MLP neurons of a small language model. Each row is named by its layer, matrix (down: output weights) and neuron, and shows model dimensions 160-223. Each number is 128 + 24 x the weight over its row's rms, rounded and kept within 0 to 255.
A block is one neuron, or neurons of one layer that tend to fire together. After each block is what it responds to, as a language model described it from the Wikipedia text at the highest values.

L5.down10 [106 150 109 115 154 134 131 113 111 105 137  78 120 146  79 125  74 104 102 139 143 195 127 156  79 107 133 140 134 118 141 131 125 135 136 141  82 145 148 132 142 115 107 121 129 126 101 151  86 133 123 106 124 112 140 100 104  88 161 103 149 112 127 114]
L5.down39 [128 144 160 141 114 130 116 133 156 172 122  76 101 111 134  97 123 133 117 136 103 151 119 174 113 145 144 136 143 162 154 153 108 136 158  71 127 113 105 131 126 158  94 114 111 147 110 120 113 131 112 137  97 168  86 149 154 121 107 133 166 125 126  75]
L5.down261 [110 146 139 128 109  97 152 114 168  82 135 159 143 184 131 155 146 128 154 129 101 165 144 131 137 139 147 150 138 112  96 176 120 126 158 104 104 123 130 149 127 142 103 148 131 113 123 134 143 117 126 148 120  95 124 129 130 135 122  88 134 132 136 165]
L5.down294 [123 106 154 124 110 130 120 107 138 146 104 136 127 126 134 156  97  60 136 135 149 119 132 143 137 159  97 201 137 143 162 147  89 143 114 173 112 138 123 132 175 188  97 109  97 111 127 134  90 151 125  82 144 161 113 125 166 154 132 141 135 139 131 172]
L5.down308 [122 131 145 110 175 104 134 172 164 157 136 127 152 163 144 138 134 150 170 127 121 143 103 157 153 161 148 135  92 101 133 113  91 122 136 127 107 123 135 102 135  77 124 141  73 141 112 171 136  97 111 109 119 117 148 135 157 121 113 135 118 139 106 121]
L5.down404 [119 157 121 107 111 108 168 127 142 119 207  95 155 142 104 125 126 126 149 134 111 120 131 161 112 102 111 146 134 108 118 184 124 134 134 140 118 130 128 151  64 138 171 129 144 107 175 143 152 133 142 132 128 117  83  98 141 152 132 123 140 153 136  95]
L5.down459 [117 171 126 142 138 106  91 141 142 116 135  81 121 115 117  94 120 104 131 109 123 129 154 168 152 111 170 159 141 109  93 107 199 120 141  84 140  78 130  83 116 130 119 109 120 154 151 153 161 115 126 108 111 180 131 128 126 161 129 137 147 129 131 104]
L5.down582 [166 160 131 124 101 136  91 114 141 108 100 145 108 142 112 162 132 161 102  92 119 107 144 130 120 146 149 177 107 157 137 118 113 123 180 128 101 117 150  98 111 136 117 113 115 102 141 122 179 133 143 122 131 157 136 145 104 143 104 141  96 169  77 136]
L5.down730 [128 141  76  69 140 144 140  88 139 144 101 122 104 140  92 141 131 137 112 143 129 106 121 174  83 159 128 129 136  91 153 154 112 122 130 118 174 132 162 126 125 127 127 152 142 158 147 135 121  95 102 116 121 140 101 139 137 144 111 103 113 146 130 189]
L5.down803 [133 161 133 168 133 140 152 139 127  91 108 152 168 121 135 102 156 124 138 124 127 127 181 127  84 132 145 154  84 128 136 116 115 153 160 147 129 129 154 150 133 117 144 177 134 153 159 115 123 109 153 123 121 123 124 160 152  65 155 152 162 120 129  97]
L5.down1047 [143 111 131 129  89 148  78 116 135 116 117 145 158  84 135 133 141 139 161 111 133 128 112 133 125 103 118 138 125  87 173 134 127 179 114 120 103 148 149  92 155 109 152 130 150  83 138 143 133 141 111 137 127  86 136 126 156 160 138 137 108 111 139 129]
L5.down1160 [ 90 137 108 161 144 127 154 101  90 107 105 105 101 115 136 156 120  99  97 121 142 132 130 125 135 123 106 143 119 136 132 161 117 125 148  82 110 132 105 127 128 110 106 137 108 132 128 111  89  92 140 135 120 105 143 105 135 166 119 110 114 140 101 138]
L5.down1304 [120 141 123 143 132  93 112 134 121 123 105 128  78 115 146 142 104  92 112 157 149 101 111 101 123 157 129 136 115 141 139 115  92 156 148 122 120 140 111 121 150 141 110 102  98 150  99 142 103  97 162 141 118 149 123 143 117 149  79 158 107 156 102 132]
L5.down1432 [118 154 138 126 137 146 100 119 134 138 132 122 168 161 134 146 160 139 124 141 122 140 123 108  99 131 120 153 104 132 130 134 119 157 191 130 148 137 137 130  98 190 129 121 104 126  99 121 137 103 139 100 119  94 127 119 140 122 118 120  94  82 126 121]
L5.down1457 [140 103 128 141 153 104 167 137  90 154 143 153 114 103 141 122 117 118 121  95 104 136  95 114 107 104 127 125 146 121  85 146 141  86 134 114 140 121 146 130 104 136 130 145 181  81 156 176 137 148 131 102 134 141 106 120 112 130  90  53 106 111 101 118]
L5.down1517 [141 153 118 132  99 128 184 154 117 106 117 131 109 103 168  99 146 151  99 141 137 113 123 117 168  97 117 100  90 129 171  93 130 106 126 101 116 137 146 116 151 157 156 145  70 115  92 122  91 126 140 153 116 122 132  96 144 133 159 168 140 135 144 167]
Responds to: Superlatives, possessives, ordinals. Fires on superlative endings (greatest, deadliest), possessive 's after names (Lundgren's), ordinal suffixes (2nd, Twentieth), and words like the, first, most.

L9.down544 [ 94 152 127 142 130 130 116 110 137 131 138  93 124  82 122 114  96 121 131 166 112 167 124 131 160 143 111 118 125 127 138 133 122 141 123 112 131 129 115 135 118 132 130 141 138 103 150 142  86 147 149 130 138 135 138  79 166 150 125 131 138  92 143  99]
Responds to: Determiners and possessive markers. Tokens that open a noun phrase before its head noun, chiefly sentence-initial "The"/"the", possessive 's or ' after names, and "their" (The band, Lucal's servant).

L7.down345 [101 143 106 122 107 147 123 127  61 108 135 138  93 113 127 148 140 145 125 117 156 135 164 142 110 111 119 151 129 148 113 156  99 160 111 145 121 117 108 132 166 114  74 121 169 149 101  99 129 122 152 132  74 130 100 178  96 126 174 152 149 108 133 126]
L7.down568 [ 93 134  88 141 130  84  97 138 133 173 149 117 126 111 104 134 152 166  86  97 133 123 102 134 129 115 131 123 154 107 110 126 106 111 135 142 120 119 136 151 171 139 135 124 133 134 122  86 103 145 172 127 146 113 102 113 159 151 112 158 125 151 133 117]
L7.down641 [ 87 166 137 174 138 122  91 112 133 160 109 189 175 137 149 168 141 124 126 129 121 158 135 115 155 133 130 107 124 148 111 126 148 148 149 137  85 162 121 115 100 104 138 112  98 124  95 168  89 155 138 128 135 124 112 130 123 125 131  98 150  84  82  92]
L7.down721 [122 123 109 155 127 139 143 163 115 121 112  73 107 158 139 108 148 102  70 159 112  75 117  91  83 116 102 155 137 180 114 122 150 131 194 124 103 179 150 140 122 137 149 174 130 121 148  92  97  90  87 120 140 128 155 135 117 116  95 107 134 176 132 122]
Responds to: Wikipedia boilerplate templates. Tokens inside formulaic Wikipedia text, mainly review-score and certification tables (Star, Rating, RIAA) and census or critic lines (the, gave), plus scattered others.

L7.down122 [196 120 143 197 167 144 151 111 145 144 114 110 114 112 143 115  92 125 123 147 154 153 127 170 132 148 100 157 116 130 153 116 105 112 146  88 130 156 189 114 124 137 189 123 118 140  98 138 116 118 103 132 107 146 151  85 121 132 128 156 148 145 108 136]
L7.down948 [144 144 114 139 102 140 124 123 127  79 131 115 104 170 132 127  70  95 130 179 168 142 110 148 125 124 117 158 123 126 132 145 118 124 110 123 143 172 158 144 153 105 123 148  92 171  99 146 139 105 130 120 130 126 140 129 145 120 127 103  69 139 137 122]
L7.down1086 [100 147 154 136 152 135 115 106 134 138 133 133 118 151 112 117 109 105 113 184 126  97 144 128 147 137 134 129 138 130 110  96 126 149 122 120 156 105 119 130 140 102  99 123 126 132  93 174 122 132 120 100 162  99 132 138 129 150 131 127 165 115 129 115]
L7.down1259 [154 150 161 119 137  62 121  98 153 125 155 199  95 124  92 113  98 140 116 106 105 184 160 139 114 104 135 113 131 114 180 148 133 130  86 115 140 107 135 143 102  69 117 114 158 144 125 145 145 149 145 135 158 153 133 151 145 132 109 129 121 144 143 181]
Responds to: Prenominal noun modifiers. Numbers, superlatives and adjectives placed just before a head noun, e.g. "42 Squadrons", "largest industrial estate", "most famous paintings", "other operations".

L5.down76 [130 135 139  86 130 147 115 127 140 154 129 130 121 138 146  86 151 112  98 127 121 138 126  85 103 137 146 151 115 154 124 124 137 166 129 138 159 122 115 129 125 124 127 155 163 133 113 158 148 108 156 111 147  92 121 121 144 154 130 132 148 141 139  90]
L5.down117 [150 165  95 143 115 110 206 126 142 118 149 166  76 154 140 110 111 117 102 131 115 157 174 154 172 163  73 188 125 121 156 124 121 100  90 129 130 160 103 129 120 133 111 130 147 169 120 109 107 146 151  75  94 114 135 111 138 141 154 141 140 102 113 153]
L5.down381 [138 127 128 105 135 147 111 125 138 144 113 120 122 165 136  72 126 126  88 132 144 140 127 101  93 159 156 162 109 137 122 119 137 172 131 140 161 107 123 146 116 119 128 151 143 140 112 159 163 105 156 112 148 117  97 129 136 153 113 126 153 144 144 109]
L5.down401 [142 115 121 145  95 138 153 133 137  69 121 122 118 149 105 139 124 149 142 108 159 143 135 126  85  83 147 149 135 102  96 122  90 126 119 129 115 132 132 152 133 118 153 156 154 130 111 138 141 131 151 132 114 121 111 112 161 141 108 139 143 117 144 145]
L5.down517 [ 99 162  81 135 140 122 105 155 153  99 143 135 120 157 105 156 174  97 100 140  98 112 169 111 103 128 152 128 137 122 116 105 105 133 104 131 141 147 133 122 115 156 120 112 146 133 149  97 144 127 122 137  88 143 121  58 122 116 123 121 125 193 120 160]
L5.down533 [113 117 161 112  88 103  97 129 129 117  99 111  98 127 129 147 136 157 147 123 153 138 115 125 119 129 116 157 155 146 167 127 195 173 114 145 149 113  97 139 124 100  89 139 127 108 131 159 143 128 128 112 144  98 152 172  89 133 117 154 136 101  98 129]
L5.down546 [115 156 112 188 134 114 142 114 111 114 116 124 151 125 140 164 121 196 104 117 129 114 120 143 130 150 173 166 134 102 136 125 158 117 111 140 108  84  52 147 120  75 108 149 130 157 103  95 130  93 126 154 139 166 123 118 154 109 109 126 111 164 133 129]
L5.down641 [135  82 131 117 107 124 129 119  97 131 181 155 164 109 170 160 135 128 171 112 143 168 170 128 131 117 135 124 121  92 142 140 118 161 100 121 123 134 123 147  98  94 147 150 141  98 136 107 135 133 123 134 125 114 106 148 127 121 152 132 110 116 152 119]
L5.down909 [122 117 123 147 135 152 184 109  80  90 104  91 120 117 132 180 115 143 132 122 116 127 161 115 130 136 154 134 180 132 149  92 143 111 115 155 132 141 131 122 141  86  91 117 174 194 119 104 130 123 139 116 138  49 109 119 148 157 151 109 155 130 122 116]
L5.down1250 [111 112 156 106 143 126 116 117 134 142 153 101 146 113 142  92 125 125 150 112 163 135 142  89 159  95 130 111  79 110 128 109 156 136 122 129 144  83 148 106 108 103 149 156 116 140 153 124 165 159  64 108 143 152 130 183 208 126 124 150 141 150 137 112]
L5.down1259 [117 123 106 134 133 122 162 138 105 135 119 161 159 175 146  84  73  97 105 110 148 109 118  90 156 105 146 122 102 123 133 148 134 115 166 136 137 118 131 136 116 154  81 109 125 104 150  97  94 105 142 135 121 109 128 142 129 111 165 137 124 146 154 121]
L5.down1321 [ 88 106 128 113 160 134  82 107 102 131 171 142 141 144 111 137 131 117 142 112 122 132  86 117 136  67  86  97 147 101 123  93 148 148 131 131 135 110 148  96 149 133 106 168 112 119 135 149 160 102 156 139  96 113 158 120 107 120 134 106 149 139 144 141]
L5.down1394 [105 108 120 190 153 142 128 186 143 137 140 120  88 161  86  97 108 140 177 123 123 114 181 120 154 143 122 140  93 118 148 167 112 123  65 125 150 186 122 140 104 102 108 160 146 126 107 110 132 162 146 140 105 109 144 112 143 120 119 165 161 103 120 171]
L5.down1451 [173 130 128  85 164  69 116 147  85 115 164 140 124 175 129  79 110 139 143 161 144  99 146 121 102 157  77 155 111 130 119 178 178 124 134  97 149 149 133 140 155  99 111 177 154 134 170 146 146 123 164 154 110 118 160 135 145 155 126 134 132 125 138 189]
L5.down1486 [150 122 127 134 149  96 141 142  89 122  94 124 149  96 107 151 136 125 184 163 118 108 135 157 160 150 125 116 124  86 142 162  69 147  90  94 101  98 134 159 139 135 162 117  48  91 139 118 122 103 118 123 147 141  93  99 134  86 143 150 137 148 128 152]
L5.down1510 [104 163 133 115 146 115 130 143 137 150 143 134 127 141 174 100 100 140 108  98 112 128 123 170 103 171 107 122 104 187 122 103 117 124 153 169 116 135 103 123 102 163  77 170 119 118 128 116  85 105 134 114 125  99 128 180 116  75 120 130 154 128 111 108]
Responds to: Token after list-entry names. Mostly an opening parenthesis or separator right after a name in tables and lists (Sweden (GLF), Shapovalov (third round)), plus set-phrase continuations like Cape Can-averal, Hispanic or Latino, died at.